config.yaml
d_model: 704
n_head: 11
d_mlp: 1408
rope_fraction: 0.5
qk_norm: false
init_std_down: 0.0
beta2: 0.98
grad_clip: 1.0
schedule: "wsd"
train_tokens: 1358000000
MLP neurons of a small language model. Each row is named by its layer, matrix (up: input weights) and neuron, and shows model dimensions 240-495. Each number is 128 + 32 x the weight over its row's rms, rounded and kept within 0 to 255. Numbers have three digits each.
After each neuron's rows, "fires after" lists the tokens most often just before its 100 highest values on Wikipedia text that the model never trained on.

L2.up579:065123083115136140114097218146132106125142160126138116101136164149132122173114109110062184175094112160112092140104137150097129080098146154105165147081111154117156106142124078140160148137101135113156134125137087152077216065123128091113144126136104160152203157108104165148138093158152110169136180133094026138164112151147153117053170161119094157184117169113114119110110087121098174068147104117146072170119132053172136109089084111161197125152134127105124117082126123130119144078117190062132075079150175163109165122162094147125178128097112174120118146126096065120179133126175136091167117148172169117152168084103094130100087117112128203113115070196107135052114105090135117110131131149103133075104111145106089134165134124145097032133208137131154085112132155131139144068138115
fires after: "1", "9", "6", "7", "4", "2"

L3.up1088:107112208095079159153105104112131144131169146151094181133141053120076164044090124162117103109089094085140096110121147177088118080150137093105124135107090106102127129124177162155137069138173135131104134190136194128113118147082183171126121162160155112143110139142118161127126130056120105094212103034128167204113103183134161112142076172118111116175038129180135111102124140116171191157116156140093133159162121085096120102172135127168107125114175135077104155102154165114110122139071110151103110097094145111127132156164110136072143091141132105139160107088147126152129134060046121162116131107116084179113116213149143094154175127121099110087180213164110040128102094131146141136184102107133112186124122186105146097120135130078079079135109077109143132146111151150146115128143147
fires after: "3", "2", "7", "6", "5"

L3.up1128:120098140098096110132152146106054122128088101120094125160168070092104112117151104170122170109094161166201123117116153183065136080083149161104175130191054125141146083140104144174169108126088106168157186116125155065169110071095142144120201117129097092107174136148146127138135134071149079171090134076163131154121108119127105142105151115093101103133116153146089155114079067125134085131155125202165103164101122120119167099113098134097112138127135197158097134124142115102053133083175182145059101102127054118144097149079114138108054126149107142079133078132108115161143085049139155146127126139156157121111130128133103153138105129123112174104107173194098131022154133137100164141122125166138138102122122134074113135151132163107087162125145106197169090170157137137206090113172087
fires after: "2", "1", "9", "7", "8"

L2.up578:118132109122102124162082142147180088175167044116116116112096169080160129158127135129097174122157189142129092128101136128159117128109075117130095118142126172161184164175187188166133082131173140189133149127118136140118115163124169175141091126156115120160117160141102093138123116098145126130139142155118150183148123108112070140130197123156095106178114193130092158138108158123166089104066108160124090142161119170108111131117069117126136142138125164094042153150134129159091049174085128086105145083150146140134090191107134121126080150128123154130153152149175077139111114116176115111060117110087127138114121131152127098134155116150124146150029117156156114116092136156179117151136139083101090173093113138106123152054143127112115097115195072166172165145102114072135164085150171
fires after: "1", ",", " (", ".", "–"

L2.up564:143139110118071160196211110165073083174155155147145128133100141111151112134149156112071134125118160150115129128121121154135134129146110141102146115144096159161088090111138187134136168173111095144107152168112039079100172148155147116155109147125186090132128165082091118115073101151146169138142104131115137110129155175151130064116157118128122128123153153135077137173149101220100182157081122184089158167164102135141105122135062077151155112076155144117101155119175127158074067068109090095146186117106119171175098091139184118205120163161162118122114156086140077104122080121132116067180109130160104148110110105122156086153108102144158128184097081084078177149124116096087072141117156149203164147085129115090098106151137156115112086151105135155121160170110140181152139148094141
fires after: "0", "2", " the"

L2.up1215:146157133173151081155149178121078130146103113136093129119099134144162118106114151142099162131120118184166095163195144091043168161137064119119091095114144163147180145035082152151114082107104136131114110131149118174127153173121045158123102141092075101101131097144095049095156152125120125109121086092157166116149120156164109176141122131128157128160090140121151163097147072141161087142102103168116083160164103087136115132117091101151088160170044147115143162109107042105072092110159135119137125093160144134151127070123104189241151127090126151130188094134134124148101079094107111176150153169110126106137104118149124094082149147091062140100093146119136116098115149106175139118153125108138107120120175159163083162148159124148158131147102106127143116062127109129127168125134127
fires after: " ", " (", " T", " ISBN", " In"

L2.up298:095218195134121136122078135166114095150167090118156136181100116144114095142130149134162147116151098104141107148145112130072154144127053126126130087175103162135111099111153102244117168105179049160121154167104111149073104101098093154134103189134093102147098127097154072111088094139128131134161113114196147100192080107129054170117111112092084086109138200110112164145136170167146164124114124184169163123168088164130183114131126142138147130142049104132147135184143156165067110085104122193153155118122052201114162143129087129146163099099138089159074137140147133163177128104108057156135178148157149110122091112120127111128090158148145094119133090099152144099179124168099138112153118144110143161108104145155143106183154140116100090173115105147136139132137125170174135172128158
fires after: "0", " T"

L3.up720:126168169142090143118105145132083046138071139105142152157076162118144108121136080141165165162178150054135061101148165198114132161097161151152150133101046125210121116165146102122120087124153114169093098141149137100119103109073157140148116139132151163159128174187143120115183077117082104114146125123158130101121127113114122152126101111132090127087036141076129100155133152119131167070134118134084108117178166121094107108137151089130114096114153141121146190116140064158167136125134131133122111160114078098180166119140124097113133138073125123196123159136133124137191104113164124101094065122115126131085129153105145139155139121081148093154161101141158165091140140197125108127166085093098106150156138140069178165192132118086133087092170075088087126140101090224096150171117075
fires after: ",", "0"

L3.up696:123124120101143177140110144133103120149103128119104082101118169117106207109154064134104122205180169145048120116115162092157100134150132126125180162169118158158154137085094169151094122150089129097148080204156130113116088175090143141116081158159147136117147131115110119133091172127132061080188136105130061114173121111109156148159063099191140138149103141098080108117123092169096095109080045115138123072159091160123121154087093111145119119116162120116166172083121115105089065075139171141111132154122116063146122168102109104134160067204182177153133167147144141109188131139146074090144068125144093106122139118160140117153141090131087183178098134129132106133125120063093132138121104115119057136164186100166115168207124158105057104193073142164080049126203147131124186124113157
fires after: "9", ":", "0", ","

L2.up314:126167082169153142141173152139098086146148138075120093107152158123137119111115122123083159132147165171186130146151114107149158145125152184102152173138076118122122159185181111178125132104155120136075132123123172163134117132134137118038126107113121128112158158189137135069121074110102119160146132144125083123155023157127118165098162157179139157153069119089133104107087124109138103134105093154137099151145127137087117106162107068113201103149081139053144133152127113179077112129096119133152134135145129102135060139148140110103108200147140206137117119131156086152189109194175117110154080117136153148056113117113091124144106112104120197168161169189136043136084148119117149102107080068130087128108141145121091100146119129143118058117156101118083124181129143179149174146087182
fires after: "1", ",", ":", "9"

L2.up477:165153118113130177097086107095161111124119175167094151132083089098152118102148149139135139130069116158066085152181108085099197171096177164118058081114139072125149181116158110132092109169164096126120174135104100169093158157144159157094106144144083153105100162148183187143132122098165101170059114107129130133116129146054113131163128136179089159119097139123103112116153141153167120143164130160128132111128137096131104137134133061139103135161165090071132137138107128101112085153072137169138052142121127144138113152168156064135147089108194189049118071153140130108107142094167135109141105082091173206159138131120135070061079161143147179174031144122174145121078156145093100104155113131084176154149104111092127096069163131090117090032158167129148150145138087126089108097123153
fires after: "0", ",", "5", ".", "3"

L2.up24:130123099175094128190129168145097100166187108125078205141184098134122133121157157086114201179166060114134127126110133121144068151088142091144047132126106144140177081178170148139127103129156135149068167148147077123119139124102083099085033114151172104073136095156124080152130118130121130104160133113128135077136141160197070132065111131148134116188049124109143098092118114182105132190143143160138146161156079118184101084111120079094136095226115128102083171149155171163166141110121101112139144156124078112138141070168116171163190168143173107155154157119078093171177092093139136137119118145090113119154120123103093133146150097140119132160149126114157160135082134129139155140134097125143134147160104160075136180133162135101060099160106109103163132132082117170164124132125114
fires after: "8", "7", "0", "5", "3", "9"

L3.up661:112170139189107168179135172050165169054110168080136163158085132124185149151117172148113118101128129107156115163136105095137166118138150168078168040114179116061135138100069178092150167136203133128153100131143105085125148088096102132090119123142107123147127096085131087132124161173134104203102121134182108105113082166164074149119031114115124134130163176128120101147095165143097156133122139123128100184184141130102125033155132051118099093082129185158125151134130087088145078080103177075130143158117136138167095074136139048142138101137168098124124133206109135163153109091101107146140078090137132196124146083146054113211098165132123123118143141122071100145108100131123144095122142117155131101128156095115101123134107159103101118129156112157135188130103128084187160173151152
fires after: " the", " The", "The", " This"

L2.up708:101126153093144165183104109088108083089190112137088135188153128092085110122081119148181129178196094151099045148070110095105127150117144138122175116106158143095170103157147114148124123181140124148104120166132097104179085114135089116095138140111173136043145093155200112185146099158127104131112130135123116089133078128112147108124124055163141121149097139115157126137155108091130112069145107255119144081094121069192105174152078169087109100125066121092104162107196150173075160146121177149115114169132121117149116095163174199074104130120163169104094126147075120168101105076117112122152138147121132163147110173167148151082161183137160113114117138175108115148120095172062122144113105136130149146169061136141135145109138153079085043138172145114143117192077210166159135092134155
fires after: "1", "5", "4", "9", "0"

L2.up700:127167118130110166133161134122106138138103124179135159145172112111131149159138092032160119186115068111113137117147117121086130169056114076131146138179156138150120117145129116100087080137144109118167091116106182169106170128164184138087104181129108144107111036100168147155151136137164089099062077122165183126166123104133136084188107118153144175101074157171144128092178182110187103122198177144107123121147054123118162155113167112153177171107140113098104121129093140102125138141077118117083080095141143106152226136098127116117107145154082100148136137105119129166240145157090133097101096102117187142180152124093091138134156128175143160128091193108068120106109123164130137099179081133123144168136074141145140148112198186111128125071160133101102120152140124117166176159097063
fires after: "2", "0", "7", "5"

L2.up268:088116115127130131110124122081151107154132127178162127160123147135126134116172108156145107203092136137096104110115114125040124151123091113140160158092181157110154184126110110136139145141119101106110122150157112172103137118131103103141108146135113157090115186130159101158155070113131131159128134069069140133231102140098152110133132096086196101135097170091063131165119159150127170127140129144125120106146105153071146153042074187095087114121166103134131141172116152118154076101121083084121149189106111127159116109145165112108199125120113113140173138135111113138120120088120125119106098132070149114083123164202171107138163148189120099097124170166115159127118122131051107124163142113126116138170101120074058165140132113048107082070175172104132137100149182128124095121087150
fires after: ",", "0"

L2.up30:129056146169086087171174121114166122118105185142092170125064116068106081111096132146094127140102107156162110182134129155071142116158136125121133089188080125159176154102183122191081096140155136142074171118109076153126100098111128161107153143183086123124153138148108108124080153127118112127157108119086100089225098088158167110119119124136121139152147121104102163103133149133133131130121103111150148173100068096099065116098075140150158093112148139112181095137083198132082129125059173126116135077121137147108144117117178188076098120209102139140119073081094142099170128106141091137124138126175140146147110156133130155156166160158153148182179157149169150131138068139105094081092132098094104055130154117129109147132104139086128130135171096104111096096118111211124145155136109
fires after: "1", "2", "|"

L3.up266:116161104134131129096104085097098132179155114167123118165087129113086135148200072115130111167102125068161135131123166137098163138110128145128169112122169116220137169153132121123173114135145095094090099096078145065067124167051094073142133166131127103128124123113132107146153123123148191100107123088151135135097117112137147153120139145138067131109166150102164138156151131169106130123087125087151123127166127172104131112136126145095032136121111169075087128124150144219133105068134076098127128140173054178096159094158143145145146112115198122154133163110101094130106091124148109111138174144054100131088086094171121152131093168122138129100113104142101151120122128196097067155101110157113086127080105159149139153096108176124186145117146096133152105173170075141114137104146122
fires after: " ", ":", ".", " (", "0"

L3.up1221:152123160164138130163093189144100099103176151112075149138110134100117136120126110165148134123155092190146097129119113112162178093087115145151135117099143108090104059077102145114095149130124049096140079109132070114125140152161128144052129187205146112078109155098156106103154038072113128111169119124161103190129138100169046032150096197091093137106131127151146129163178119152142149161098203103115147114143100135093122166071093125135082120141119132176145112169080163144134118086138088119115162095114089109166148080120100164139150111114140095135161143132098095150158111137152102095175130151107121142112162094191070125137117119164108182131119107091139122152112122163125189096151152156108150152132145107134096178130124144125130141161080113111107139182094062077131094119142058
fires after: " the", " The", "The", " a"

L2.up1195:135117139153119124100131147208111155129140109120044100111101066130134162107143177152117169120036135135106126028190150061147123159154079114098090116096061102138113156158081167102085106071146161141080152159184145148091141149164142166132165141155126114126067113096117156032163104123138122109154114134061174150213092129057138140173101136092126200162111132118114078138151141123146110204114175137135105151166120135105148199120139121147124174109142154126170153134146142140130128102166122134123104084167089171171159069116092116126166145090127091111100158219206166141174156040186098098127095135124176158157128170163080128120139153178168127166144132146130172143135154148102126129150106124128109133119158129090115107130154133109102122134072083123109114105137094182210102159122141
fires after: "2", "0", "5", ",", "7"

L3.up1005:112073154093105154150134127106141132139148154132108086065132107156134146175139077128090122130127146097132103169124093061112179085172135122143163091123100145144154169095098125144080117137158109115084119105174106123189124118127145186068110073175097122088130088095085139117051110093114103067128124131179074176136143139036121065152161077056136104165090109123085105132145088133139116121121080126129149123097114123127077143099167180129148149101109131153131114159119137102142091138147166147100099104107168159192099108148144104143139173155173165113119188145110115087137191083159093101122128130111120122146151115067108187123171133084121148137094119173116135173110117153165070068162121221117128143194146099110134099157132143143084113098121088133090104031163187102145130121140099
fires after: "0", "9", "1"

L3.up624:093086194135114138130105133152150129147163078131095104167216167104084090081156135100104136140110102126168079147146141142104101094128084137150076208146099181141058144175173139198094148073108067155150123159142131145079122110115097128088126107239104110109187068156143093099123160145096174104144100121161141123120072105140148122122098117158169158161039163157147115170122108114112150116190115101138150127103071125123132188141156132090185124123121126131151110133088129163099131131116134175108122152151141143092145161120107141175135160129143180169134199112090089112165148096110118094115191152110063159129124152140109096162118169173127149114115118172139017120080125111093067067099158102147102140140140133164094101149080107142157075126163144152094109152158095181157235051098175
fires after: " |", ",", "2", " the", " in"